config = dict(
    n_layer=8,
    n_kv_head=5,
    activation='relu',
    norm_eps=1e-06,
    init_std_qkv=0.0395,
    init_std_up=0.0395,
    optimizer='adamw',
    beta2=0.98,
    weight_decay=0.044,
    lr_head=0.00708,
    decay_shape='linear',
    final_lr_fraction=0.1,
    batch_tokens=16384,
    steps=12037,
)
MLP neurons of a small language model. Each row is named by its layer, matrix (down: output weights) and neuron, and shows model dimensions 0-159. Each number is 500 + 40 x the weight over its row's rms, rounded and kept within 0 to 999. Numbers have three digits each.
A block is one neuron, or neurons of one layer that tend to fire together. After each block is what it responds to, as a language model described it from the Wikipedia text at the highest values.

L2.down47:462437494500476522467527469446521511401503506471514506484505479504448514603561452499450465467532493492467408523528477573590512501522517514554437511478422494534507574421434473509466513532472465476470516479468592528506474515543532542522541456482511551485523461529496491452496483444452498475470493519542460507453531524427499471547504474458521504539528504476493417491526513436556460554463486464502500524495532497543489474519521485460578494473550494547507535593465553533460565607598465
L2.down131:449455476483503547470517500447479501481511554543513482486412499552472455561526546499476476465572509550599544519531466504537495439502537535421520479471452477485490496463387484490504556492467442464484522550575529428444489502506558515488496464519531516492528530482406518529541510511464479481517513509485486581530510490552479479528589480492543524495511526503498456508439539409466481545431485540503500569535505520465511419473486505514601600513471468498462507528409417536483502541514457
L2.down202:549492499439450451550438535541569507550484522497558475462493512514506582482488459527484561518528487502465496475513482508517453533560471539482457504557448564502542543522426398489426542486547491516450518490494496555533488502498453488449526465468459513481559535485552548534529448515552489457417545611480488609411485481476494460529559427558535555472452540552479511481514503509500476460423525471495489550479483497529507494550526515532480465542396532460476461540465531513472510456490464
L2.down257:505491526517459515518474497544515500483501518497472523491483449567519563540577494470538512439512494506434507518549488498512448536500601501404551481498522479568529529490509529537515490557466508530476435464522604489509456500564519523531512495531544509498520516528456429474505496357417477490470468576531474491515485494440538478543477419505522484535504528451515440486534528483522499479523387471471489576466511523424519475460535457470519547489483478518464476546448519481427631477512535
L2.down258:539457514488490514450529513386471532481509478517508484453496581564441474539413524538483452509527493529559505462540414522430511428383528520536490476482428499482504494454499501526575519513519535456516453469516424511446470471567468466428468512503489495476458486499484516536555511602519476485585461459528529502527455539515538523503534572598496522483510444498539542495493515445463561477499519523473491540512497462535519431476527526499526536470523541513498500467547565473532480594482429
L2.down264:517574496521480514445583508446470495491513536542512473471528476446457454504448497496466448487551483454500503481499479525565503507454511518521458545498433539502518501442484606510467466492564532486525469467538479527497493528526491559488471509358486520509428538458460520528550455475502576529538547444580588461612526507474513503512558449509479496484488531471537490496575403427474555478554530492501487592533477545442496469505524530499491506425491485516543530493505489532443476542472440
L2.down500:490473473540522532492511524515557493507479506476469477458600557596526520458555542479515564490587474513521476492553468548523462427494521429512548458462454514486479506492450470464546524483495500472507440477534522499461500574516515406467497486517473492550481492517433469506491467548508525435588409542504500478434440507461534483492475505442491448471447452523510520518481599492406545506459488561478477460528536538493481570479553489481427564511531465537494568488468586495526543537547445
L2.down607:470462531580470548494454558497495474580504510513494496428513567491482518508457556472564484539519510544535322516517527508469533470463487484441475440489468466534494493519506594498478507544514567447440448503471475494487475519571556567468515467453467475551483502494500440464501539534516474456546518439469507519518501495526482439471504517529541413431474519533548499506491512450543529525522452564506496463506519417577452532497563486458497567572506543531468460476560517486487519494472563
Description: First token of a new block in wiki markup, such as a list dash, a capital letter, or a table-cell space after headings, blank lines or pipes, e.g. "- List", "M" of "Medal table".

L4.down9:579504447497573496538439472514530464442461528507518479535514480547557513457518534482530512476475469470489508516460480474504538519517439500462444479409441465466473561516538504432560551591439479470440541510488496475489508531483456534506457504474497473445499468530530535558535513473489497584562510491487518484552482558522527497520417498534503459434507566519484554497518635549550497552502445536507510490465506490443483404431540544495448542481491503453488444604464481519455458536558489
L4.down61:469514532505565539409536527561463451491408583473536490512507465542489476496478555496462504477490502480502486482516469543517443508565501490508566549482466493524452518454511536516539473568482520448533482515513540571497514512480515543533435526502465435479488455496508499510546508470433489555518522582403500577467506550453481512565510596519513449489535517522502489460500569482483459637492563473413484501494437494494454527464538482410474529468464447582468524437515496503493520517453535
L4.down78:449463469476468496505468487501488441560482403601558461458504484456500485470501466488524497563484495573461521499416482486547490514474548492513576533508529496473554390482490550518518473527513533523450552487511556452463563532513531553560384517519500503572560434452503535481465520449530489546489520519510542414577511495478502491502583486521537404439515517488506561521563538424537498545513494466444482518512494466462492485464454501476481516542473568545479502520481480547552509448531481
L4.down212:522497536560529521415499456455529524492562571533545416510444476513549451488535460567565463431513462547543528480536543529423553492447510520471582539465495388525418474421501523561520552574573489492498485482493464542486504477479555485506511487497474517455498467508495512544505564510523528496527472497505509528462422523527553492478543479481505472492426547528536483436445514530495437503447492549444466543457555502497495521511505536475541514565481483523494469487466455582507509512402429
L4.down455:506466500548497491531553511531467502531451510468505485513533512401520593474485514462467502434497488522559568472532515478448470527481537498549541517486511427460431540506521496584461431495532504435499461554559606511503546458499515545483469490540507522506548506482458468491438588498474463560467521542534576402506486450483470463556463463519526480548463461461484537519456593528546463521500475558550541426509576516550522502515525484425474504463474522441514515491468458471556433462491460
L4.down494:551533542482494504518518524454499507478538545499539541469473526521484522559445421468530502404497485411379474486527503468519516529435512524452504484453525508474576473448498495506436539486592457541447540540469436567520526509437531465507487445495446529512525405525534529474546519514503529499532556516544490494483456456537556482529502474557477556494511437502514540477485546508414541419486462484508476534484523551506461531499500563484533494508497581504480449555571413513587524492461547
L4.down590:506492513479571484520473498534447491487521470495526501530467523526505428412575463520484497548487490497474498407480474558490498474561526448512464518542499523445482540506479487508529564487544557428457543466561502450488454475381522491501534480528534513419464466542501460556480490467533493547548523579534552538443473514523530479581395450442471462535498507470504481520490581479537532501563520558463511461501467554555549518544476504465460530430525507418473541580445542483495529445483520
L4.down620:521532479493525462530509429451559492412584530515449500457526542513496548471547491510528449524464509406442469520503503548540520529479524463425508506524491469518484531570455537507484468487530481456488558497509587479515527515433484435444411433460578539477497442558491519536543485531500491468570557492449530542484527451498536467471525470547518498583502452508521425509509591487520589570447441501498487492454487497460454490457474475472515503488557462514534471476579486540525517515492591
Description: Second piece of a word split right after its first letters, often t after con, in or par (con-t-act, in-t-ensive), or No. and n-ame in table headers.

L2.down15:572439462530486484532483471485478545520449493469423500501552463499505493552498490469559528521503491492468529447501477548470507514480499560589520497554572522499497491461518539542458454514427571574434589482460491528487424508480485563530440538557552508535505442512586478484505448489532470556575488446530510546510488506456513530499487414485520428516506542464534480495490481498436465540562526425501515500397511499511498506467496491534556487442611465524536454474515556447486471443557521
L2.down42:496574466519476492445505482563460487485514470470420517465486545459536436482488432525512556506512495539517506525523497460596521507528504564444476494388478456437511489494484490509442503499509448461461484416465513578439555493522488519476473493446455542529502411465449461497480552592541444504524522508521496460597493541474435528506498526485539522519511468560599442535424524502425478500545500517526511488480534500534543528517507509495554509555490488498482532541486565442524498463606558
L2.down63:528510523498433531523417559454491435523494512457522522525557526432487480453495458497481439442481493551491472483531544446550521535488528492527555559477514494501503474518542508518441513441555515420522472556448481508507503542570420443515578484619462481549504510468542487513507415493482538483571494458473539450505509529479469468535492418537538494533508560479513532536371526465454572526487450454501507478523467470453512484473548526549519476499437508491538529530514468503448511490515615
L2.down147:501472478523454549543526503528504487500490477520442475531538523483560490520475499487589540518491438571422531481488496467523470606521526524560489447531535511534518460459521484501435497510471490545534514465473496565500469565519434547532483519479435551591441474459503497411503448539505429528501445461557474514559499530409455543514535541494504460529489560559533470489503480464488453560479445474513517586471495454484517503425521486516559397477537467502486501506466572487473518491544608
L2.down225:535460486523453528479518433454428459503457441519475522507517456589525532464519470475523479496510441529509490462520410572484456540411507480497509476472487478550456471487526559542573444501545486557544491552502508488526499531464467465507450462430568516483512501448468561493458566511536555488525433497535532471545514480535464546454531516487505446523523557495518428447491558497483536570540523532496483538485479511509533525500487493521468486509542499513591499629396563427443555487514552
L2.down501:465468459438488533439448458492445484476455532552527498503503479494462515481429448478465476521565428481444565512522451547505475564528457520560555509494508568485560492547537552519495466475503504478467564530493419501521530495441454514505430543535528522423469504526573498471458482564557478511526505499532447506525529569398501495431542442577557489543503517498461469506496539505519445499577447529502509583458484456485491460461483540536591515500546502519514514481498447504504436511582574
L2.down556:529419535522477486542532527486514497477473488481441509502492557538527581528414499499528479517509563529469457473603513478535397544538573529514488414500536436568531471472459406438462465500534489546483570538531497523500532463573466502456518532545484493490491491442484509508512409572485461501489451479561428537479486508457489525506483517551468538484478482584487479508487521493474526492545456544518517509513565477569510518443498454455454427485495476544464497552432594480457512556508519
L2.down579:507518436533425490472491469578445543559497516541536471524445454491531450501461438534468578513525484466419481473524548519539422505528557517495474492442489517464515487424465491588518492527514477524474490449489529510498489518503603434442467460557447465523521540523579537483530456524465481495533544529537461490513498515431471488559466504533493535562493458510468560470573532499511542556441537543574500484490527416438467474554501519477513434454443460515556510461479455500517453559574475
Description: Sentence-ending periods (occasionally ? or ==) that close the last sentence of a paragraph, before a blank line or heading, as in "reclusive." and "Nigeria."; decimal points like "12.9" fire weakly.

L3.down394:492520487428483508530487465463515493481541520476482493549481453545455532480517492514537470528455445479535543443482554403552494500476398516501588467500502423479484543452487450505521525493529545451497543444505504524514577456478499380529502577542544531491510468490437531502490633529557510481479506469496494557450547546503453509567497521478488506507532488531540456462538545480552573565492418463542506425512467464503515487510449539420437518508536486549485549502474466481471501489512582
Description: Short sub-word pieces, mostly "un" or "ur" at word start or mid-word, as in unknown, until, launched, further, communities, cursed.

L4.down47:448511525520480502470481467581493479459480474437369546542498482643507535546540506493480483468444561560478443505474573444490479457505519480459552455480484494474484484568501528528517476460509499559458511527499439475504474492463498479489538566504499467540491450473507549502459450449478513467460490525489479617494563545513527450469567508512446493435514498520528527490473595581453533463607530508489481487531505493561499486525508512511455491450567422556522560512478493523481541529500485
L4.down91:465477539487477508591574514493473456509493403452574491429493508419480578585473519476469540474527532548479437480535507461444502504516508519526499430471541502573575477461497484514475456546548500538522494540509501502549464450546550555436529497464508497535439485485464516495452501495415469423531482526518391552476534546525501456536500521498508504453479481469529474505484500567496538423467543501554502520503559460450543552509488540472471479593440488601490517465530499502476544535500452
L4.down149:481514501513446481397478566538529531491495524550445477525477434512495495467463559463430534523498503516608463451464530512527481381570438523516523463508455448536496546506403480502515516486478560480445473509506504429523531516495552411452433537529498535515483510562467536535479560516500504549493486442488533526547529546484479483449517515510468473551473514554463512472510498519499528525500487647470526470511508439440479485510490505528487571508457532431538492556401517553513494530520506
L4.down244:488511537510488496504487463487518479485478486489493438509504429409503533471525557486523497488478435574570473473458496472522486517503438578517595468504519555466492533509500497500533490489460515534442547476479549512482494483466511410543540483559524497449518510495467508511478558539542502535446512482517535535470534544515541528451461499472518475486491523453501455559542550608572502522547556554532464510401436487545510470450543505601488456502450463471422529518408532454404444547450446
L4.down260:490475518511505605521467503575515495491525439536529534531514487502524460554457543500540476511559487549563522537510501426453485547458512465547555539475453549514453470507541501484450461512470523525495476474495497563483471533549528503579566529479536433589534531525450495441462512437368480441517504461506470462494526466474513454432512488475509530455537498522439457483467561548542487476404561475545477476572466528541488470485455499515423510527458546468563487430488515473563434458491501
L4.down313:527512507427516481575510429472537446471527562511539512518501518444479439554477476521518496468477507516512557470444494515477454527520545513414491513492505501424480443534481526583541566494516507488540515468500575444475528438517484443541415521465468452497539449440529506435532536498538491527532531557509565491512513488598521530503504450506439441503518460504514563492455491544531470555528516445546508514471417436450482465483502512540505437460546515458532541518557493474447575403548578
L4.down454:554568485531460497458493543503550499493491483550465444578524531489489533502534486464473516506508514561500575481475481468442522474478518504466511506542465532539439510486434494407472542534502586487529481478427559518421496387502497611516479508463497494558451448465456459501511442473460496530511420474601470528523463534569450516556441522506548479459555493546485515548542396490516527515491497493554451509482551551439440516511525511434535541515534509564521512510516491491498459526482441
L4.down499:459504490550453529542492446504505456498522487512602448432550507490559566612536583516496443477604552552527524470485459508463477491489566569476535536516550550479471516479518427475468517496482573509463535457471555527464507454510500527485515425488536481558497433486439477493550480479478507466488478498549492488441530531532443479427543526567526504479502468443423526533477432485550515423480433428448482485519542518529489508443482493506471486523507537579536500450488500508536483558551506
Description: Prepositions (to, on, in, at, from) right after a past-participle or passive verb, as in returned to, dissolved on March, constructed in.

L3.down160:425467494515437509553555508509472509549498451525461557539492536573544472514508432551525524520497495522459509432543478518511473501417543440499531498514456521488533440490479500486556580458600494482469464468455474500474539484513566468474449499448445482507511512462551440506537530514539521479419542478509550471586500605513498463512501486488513558466457600510513575472469560483499525416578454491460516493467505485518477471535528463556466467515499484623502509497517489455517415537527492
Description: Commas and colons after a name or noun phrase that start a further item, such as a place after a city (Cooperstown, New York), a list continuation, or a subtitle after Screenplay:.

L3.down326:482558502476501544513486484495490507536528474490497513442497596480537555455565540495505510572491508442450491479443547559501516504491487541481541571477524514427554482465523468487499508455538505425482444507502521507442534456500474441542475511480434492537550573440475479550489409506515484424565477467498494490545485512523587424498487510536466523529436544469524476448542501499528541562528499529456505451426520440528481542533551482511549459518515547498465479491605523447444458525378564
Description: A lone "t" (rarely "th") token split from inside a word or name, as in Lieutenan-t, San-ta, Sep-tember, Glot-tal.

L2.down105:485473488541493494545520528486533515531552493528475501564535488522491489491516493507450527454503488563457495452519491525464434475509439508489488397513526506465463485468484458486557533519501528571421467459499590517445361437487501501547367506500451502536489492484487506467511520419493506436459534498533472560520530563541527515559460522619475495447496530523535486504511551493518488532510604482488495417500501537518469492509520459611501509535497484521480481577437464531440509464475486
L2.down199:497526558490523507521515548533534477515541521480510499495520513553554514472463507551524393437488482474517485473487555500434501456425481484457444513510472498454432524481564420540638564526548436516500542500530426485484529467487534414467540459559524506477503470490434489580483510420402500488441481527453517533459486460509495493481500543550495519491483469490484527521441541489468509517482459577490491436555515596506496529507523530471478541579458499492478486531483457478434543549428459
L2.down285:499491506468578471452537497432488502513532532486486492492508520496501498459443516527506480452506542477513528437602597568490411487423498457516463576438466528472520495500439520546546568504561449545444547524519381516459617526423513479485486456488496565441523507478515458609458472466472518520466461449479553541491501475538456489502552561511486471544566497471478526502450525492486521487525492580488496490518473511513547544480501484447550451483541505509510542524518417471485510527467502
L2.down293:567520486560540470475453557488539522513499433482438510474509551437595523497524438504483516496516514513475486485538561530460547445494491516452483514418532402497461474475461516603521501515491524544450532464454507554441509507549486505539454538577498488518594528498507494484529501460538471495548452545498527466506452449442514477509462465466523446481551493496498539460494533555475504547508486454466507475448440474499502476425472507527588495532576538507467475511521610445442605435474478
L2.down347:480592539433541485516470543554492539481531450509468480434464582478489528494542492490488491505528545446477529558579494446472554420515474498502514521491523464574433454466510430535511519507523460512498475496513485538485527450544496616509465561467454430484543567493495577528485507488480523503510448573484526426500501502552458448452475486519483457540523527497509479484550489507522437594525526501454498424510457536485478444538429554467492525586523497514476427452495540433465523467553441
L2.down358:470433495507541504479489541556516551514556554522543497510459511555529561477518529478501474454569476447507431438528528506487512501513454536450481533535434519458491511500531512457575545491530440556393504529491396502426465518490562442538561497503433530515492496484491503644496535462437464467458521487431503523475501479552538539473456484516468490525523518541464509475573530449550476587535460490482508428495507545546521473545500502511498532525470449495505472453451494516424456559443458
L2.down557:462534551484512495499486493533520455505514495474550489492486460549489507488548488530529442455520466501505458492482460533347474476427453489492493521506471491429462510537572463508579519532573464474515544495543433461519523489475496463510546489462528532372512463452491524592474482449461504476392467569471484504527496478513520516472472517558474559477490439509478533512525518505507518508482502559516514446545520566561480526530488565448455523586489504534476537563480435503426451588455456
L2.down608:500537546553512479514483506471485447481483462506518489515532495528554497474515505493488469432517489533508508493428509581465493458449506471492544539498466573452446488522503464512520485532568492509473540458445514495524497450534513422518415512470530572415567427553503513602501489467416511493592543534494541447507497500493469486475494510576485450485464482471508535487484543528506488554480568440467499409521519583479508456510491478547514621512494528524527469507376560512471458556489429
Description: Punctuation-plus-space tokens, mostly a period ending an initial or abbreviation, as in K. J. Yesudas, Dr., No. 16, c. 1914; also semicolons, commas and table pipes.

L2.down70:501478452523501519490610523475522483499476514431518513533591486471492485565484496498562483493484558546463471457519498431438580435464518482445567496451465477504563433426458525511485492495560512501485512467505561619444505501530526506493468517510418517508515563529469471496513499428448460446504485509611481495554456448486505500592466437470512475503501488512535522521495479504534450543396551446489527549445517512530499483519494470454517525492496520527529490429533533418580529490500524
L2.down77:483452539483484542508585518481564472459510503546472516509447566553525519472545561495515477479510498502555529513532513538495522518464538548431523536457486427540478526487516446512451528487540457476507492517539515470478529447524555455452596421488470508532479471460416448527504548533431503461514461509533486544436467510531494454512452483515499477534542537485539506470557501580558495487505441468481515454472473462555517572447557483393533467474437490474506475559514576475569378486435535
L2.down94:590557495452459516518525425498480517471466465527404488496485498560525489462501496463540541506451530506566515443485464532601505559472525425489572540517539484553510436524426560525504469493488492502531508457473484523493525532542518459479508516472515529466487421518571582527522482558532430567509470458468536504478474490546464453461517497476492434527489609475526528499476493519452517458546443478526476551530536463447505497492526477454425416534517487491508498511596488425597501510530467
L2.down95:478494441534478579479553493576501451512487501495504526553456462567465489500550513517434575523501500403480474542565510442464489517455507443450497537565447492396538505547521487517543533487538507522433463502479489599449526538499507495539530482474496464498555482479455431561519506527486503518494491533494470515468506484530533513562493434586490447465512471506502481494517552547540494437535546439520503433513538476582450443528468562511415524453507523517467510460554510482443449487509388
L2.down140:514505463523570464547510561469531494515449514529505488485569494478526507481457505524580403473536436476514433506493511472509489484495491507471433446480492488454514501561559532425529539466508523516525513501505555494490523498486454482518574448469382504511574532506464451556471496468473464494514584496480514501506469531496500543542483505477532548464460525491495566497553485446486616483569509567495520474537525498498476505456443468499550525342470560486473480512557473506482481510371476
L2.down175:465483458489462510504504505457480506546489443566520492604548508501501512535499414478538513462575444470511483467538442554530432580487553510490451490565495581491514573423520447516428500547526580510558513506508441511547459429497504469483511486486448471495531531453476514550555452500487501454534418432479514537446508501566484480510550429471504519500512515504484518465427547459491553453436497503461474529498495491494483550507547495520461404449442522546499534490552468561468517524468591
L2.down383:436530475515436541434507514464515502475519487398497510548465494529541482498471543519522425487563568510505400467459521522507483467501527565440513496468470441497488513552519529464501511503522521527449529414457493618501512531506535554476535470477453478525509499530483488561527578427460483434517537529560441438537397572450481473549494486535504543539494500522544480481526493488497461478532478505497506460556564576504465524489503489482536513511437485517504599500498567509495449521403431
L2.down489:480481489523463499543497554556534538472461505497493533528522564439574516561566528512483430474505461442475463473520454534494498514512532543453423499510422508486524437565515501453492504483510510526458491539475448492544494575507517484532463439501460488480490488564452439527427557487491481489502547490510488519543487584500524540523501509465494595511640512566434480509529547433462549478532436527473470485534519430446521431532466505511417477409539489571516458515476471548488467512467554
Description: Prepositions that introduce a following noun phrase, strongest on the split "d-uring" before time spans (during the winter), also "of", "to", "in".

L4.down132:477509540514492522491507511478491459492516530522486527500547544463499459524528556537492473477478552539462535574491471478549472481472480540511505481517476461518478568553529511301478562486424467422584507543554522452441446460479527506534545492440531438488464561518509514477523482488447487551526542534539556429508517541477494521469580522536523415495528477519468513539550527431526572579495483543508501458405494536524494455451481500483432490513505501510476462512484490501436450482460459
L4.down138:516509423501557505516501530549572529537507528467475522521506527537534529456471522514467501465546462456489534508543484527491551500443472592429476440494504496489496469463528482464529521497504479460491508443558410579404475426508479524521544504452516482499532489499516501494534402510552467507516572533456508478595523516494541463494579525430469507481509493541462454496501554475531544510580517523504476441431461445469529566483439473548484498514471533489569435529495455393481589486452557
L4.down188:550468533524515521474557501463477492485474490498523456454537588517485487580521447527493499551539448553515587525458487554542534542562467510548497478535463526443480519554467470443510524536441522464518480530509538484486436468448449458501409584450400574483503557439504502451427518504557540550548460491497529503579559501467470499534436496474463420502530516462507530479523466457536460480448490460484411537529551558469549504524510459531484440535446536507500528467447500507486457516525556
L4.down406:444506524487451488424479479592510509415517535507496469583512587539524517502555540508499543541451504462516574449504453489512469547413511535519524501432454438488603472511525487500371566476558521492612569517505467539525508467457505476498450464460482505428482492453529478491465478548566538488490496549486498498414542526538549507538491496517520468549484526488485508547580461498487448490506470499491543409450484527470487504553500490509516496469567525469540438502481537536539495520495476
L4.down412:533449460462567486477535473469388514538481456508509514468476532506513522531478526515481567509492494422474491490515536450463545515447441509547482503469446458473502501496468538345570559443526527436474444521580492532512547437519616467485483481477528535457496543468487402554536514507545499498469515515506494513569470561513487528592549471456575581493527528483542511515522528516466473464512466530485499484497537470509498498536487520507448411443502531568524545551515505527469461514501502
L4.down414:504529539467523494499545441494473474528493457513446577492520513473481481541523486547509452508560524569559510455521513471497568502523454505451568502517536471479495517550454525543465488461546501503470456458540528452530543535502499515424472447481517468507435415490511566516504510460532546546543528567463503518491477538414534507514563511526530477453492505527507574473463593457474531413533476529485515570449621521460457524500462494399428524493480450558418527479484429464552515508534446
L4.down511:469468488463433498545445469504548455521526476519521543457530593568516443549507478507506453445499543475521499474486490509557476507493411495529520496538485460492401563596499481503473418556481508510465480459465545529526493462488460513527493418501516544447549401508487517471582508502476513480538541538494516509564545474534528424501570518499509476438455557568495422527488560538514525525433405477536501514553525463475546543461528509506466556517497420537487494554518470444492464555512532
L4.down581:520449457508524505621469458465559436561511513473520562419543559490511484490544514516534504459465489572573466555474399456448449486454537476490556500503526463485526415513502505578499519543494487530490489490554547468549539441472467481541511440486464501451564492564477511485524460479508513541485511501475573494533492521418470515506605501536510508470488495416458500544505515565555461441437462441544509503467466509592501499424474471462436509474537527467525464493481517474523512460506523
Description: Commas, periods and semicolons that close a complete clause or sentence in prose, e.g. "was divided," "undergo morphogenesis;" "sources of food."

L4.down29:524581534493495563517496538474513455503476537456468471478510526558471462484434498497520477556447523488529541547445470533521507419475392481499514468502493552492455545560484522495537518523570490464480534526531535465548471477508523424604496527551450583436536524498478472512523502465488481478537459484525468529478517561494399573475425514482528471474465544485511513492521488455551536519551522524561496468484466497462470467430545460551516552566522524432497609431489506430410502512531527
L4.down196:495492534467475504523486455550529515503468530446567532581458425452462513513552465516505510458492450491590518517493465456446515460528478476542545470481530515456425466534502471448453441442478471523528536516458521585531565476566569535504479472489446568471524521440494512531528423442478495567522501465499573440480539518499429487538496464533491549484521469489502594456529524570549488468557517486489482562545430528494430498474499494470510543460535544524499499570485491430441580515558456
L4.down321:477518461477564517506552531453447528515524466520548528491472498473451497454504525541456505572418457485521504596545547586416476518496399528489483474480524484558521486479539458493439528437523557441447485551531613459468515483507508446561486475523610456505493519548507480510543460565425535497551550530464470490534483527454521499542495528496490561512495489493503558529458492538507508510502506441474550488504487493449469591440516472492487476460477457599451451456462502461538461484541527
L4.down338:475463432472495570556569517540503532517474555493465484496494470558492553526532422459490568456557600454482495548520491483510429454563549510516472508566510527513498472443497512502499539515445514520501479524447568505533474469572445480518493538492491450484435494431513521487451392494486439473525462545527432456514446516464480501519557484558480568451490522446412507500476488496422492432542453486459450577503480537513559487496479513525509505518490497605537564497485504487515515582511446
L4.down462:522431578434467482471471483562509557549461472535438544500448494539506477439480568560517495457547478517444476528475559450503518498505467482544448536431526501495507552457472503442530509517533492414469444490526526406537500492511562548495486433495479502461578472475549507545508560501454501431551535490570571472503480515488550543512602510492455541449453509546502464447444511560539511507526472535463474504531507483512549512526560441469483484501498480457534535498435451467398560499458543
L4.down543:568455517449480481559515548571492552550466511547496499501507473498483487470516498513471562549507476456523565542532502511479529501561491401549529418476479531414504457567491520430466477528458506555468539565482495550468532485489528523514530496451431529470497457521527443624557473508470431510505472556515443512528465529458436506476454481475493583530506542515499477510460552498541479431562537488454494505582491457438455542478431497492553543494499481539524467510471467493440444485594461
L4.down593:553534543432481497527562474490535456518460499436465503478509488574421486524562505475429496584505505425528513496496512513501462545469522467480505443509550501516491526529527477463532610492467501476523497553524485538417528492522465474496488531509412564471495576471497466526464526514526567473455511496459510612502472469503513487515413521450450491514502497485479483490574538565460443567483477573500504399479491376578507478499557499555476484490514477461450520514464517520510520545454557
L4.down616:559508516503507511480518509451514491486463524451412542506543534465475505530457498562474483470426457439477466508582490515433495477517515513548491483510601483526452486438448459540498456521528462457507497503521549489546491496504496493505454504512521514445558537576518562507605522520520521435399556455478481482499452493478500488496474542527513548533535483470475499455430546451519466640491507571455462530558523502529510584455489426507539476456450503462568525450530483502426535533478439
Description: First pieces of words split into several tokens, mostly "un" (until, unplaced, undamaged) and capital "P" heading infobox or table lines (Population, Pos, Postal code).

L3.down240:402491525552474550515544524465481494523541514526516532530516523480522497515487559476467559460568491498537514400481393541451466475515498539441518490510496502501481475493473438442429460511550507503469507482544482528515433486478537488517490514470576452471524473519439494548482541494472561455569428598531475510529497627488489502455501508522461529493487438548496526447609520485499484464540480512537516510520520506441534527494452523443492457509479419587477543473458556534469474556514585
Description: Prepositions, mostly in and at, right before a place name: born 1950 in Bournemouth, schedule rows at Clemson, and New in New York.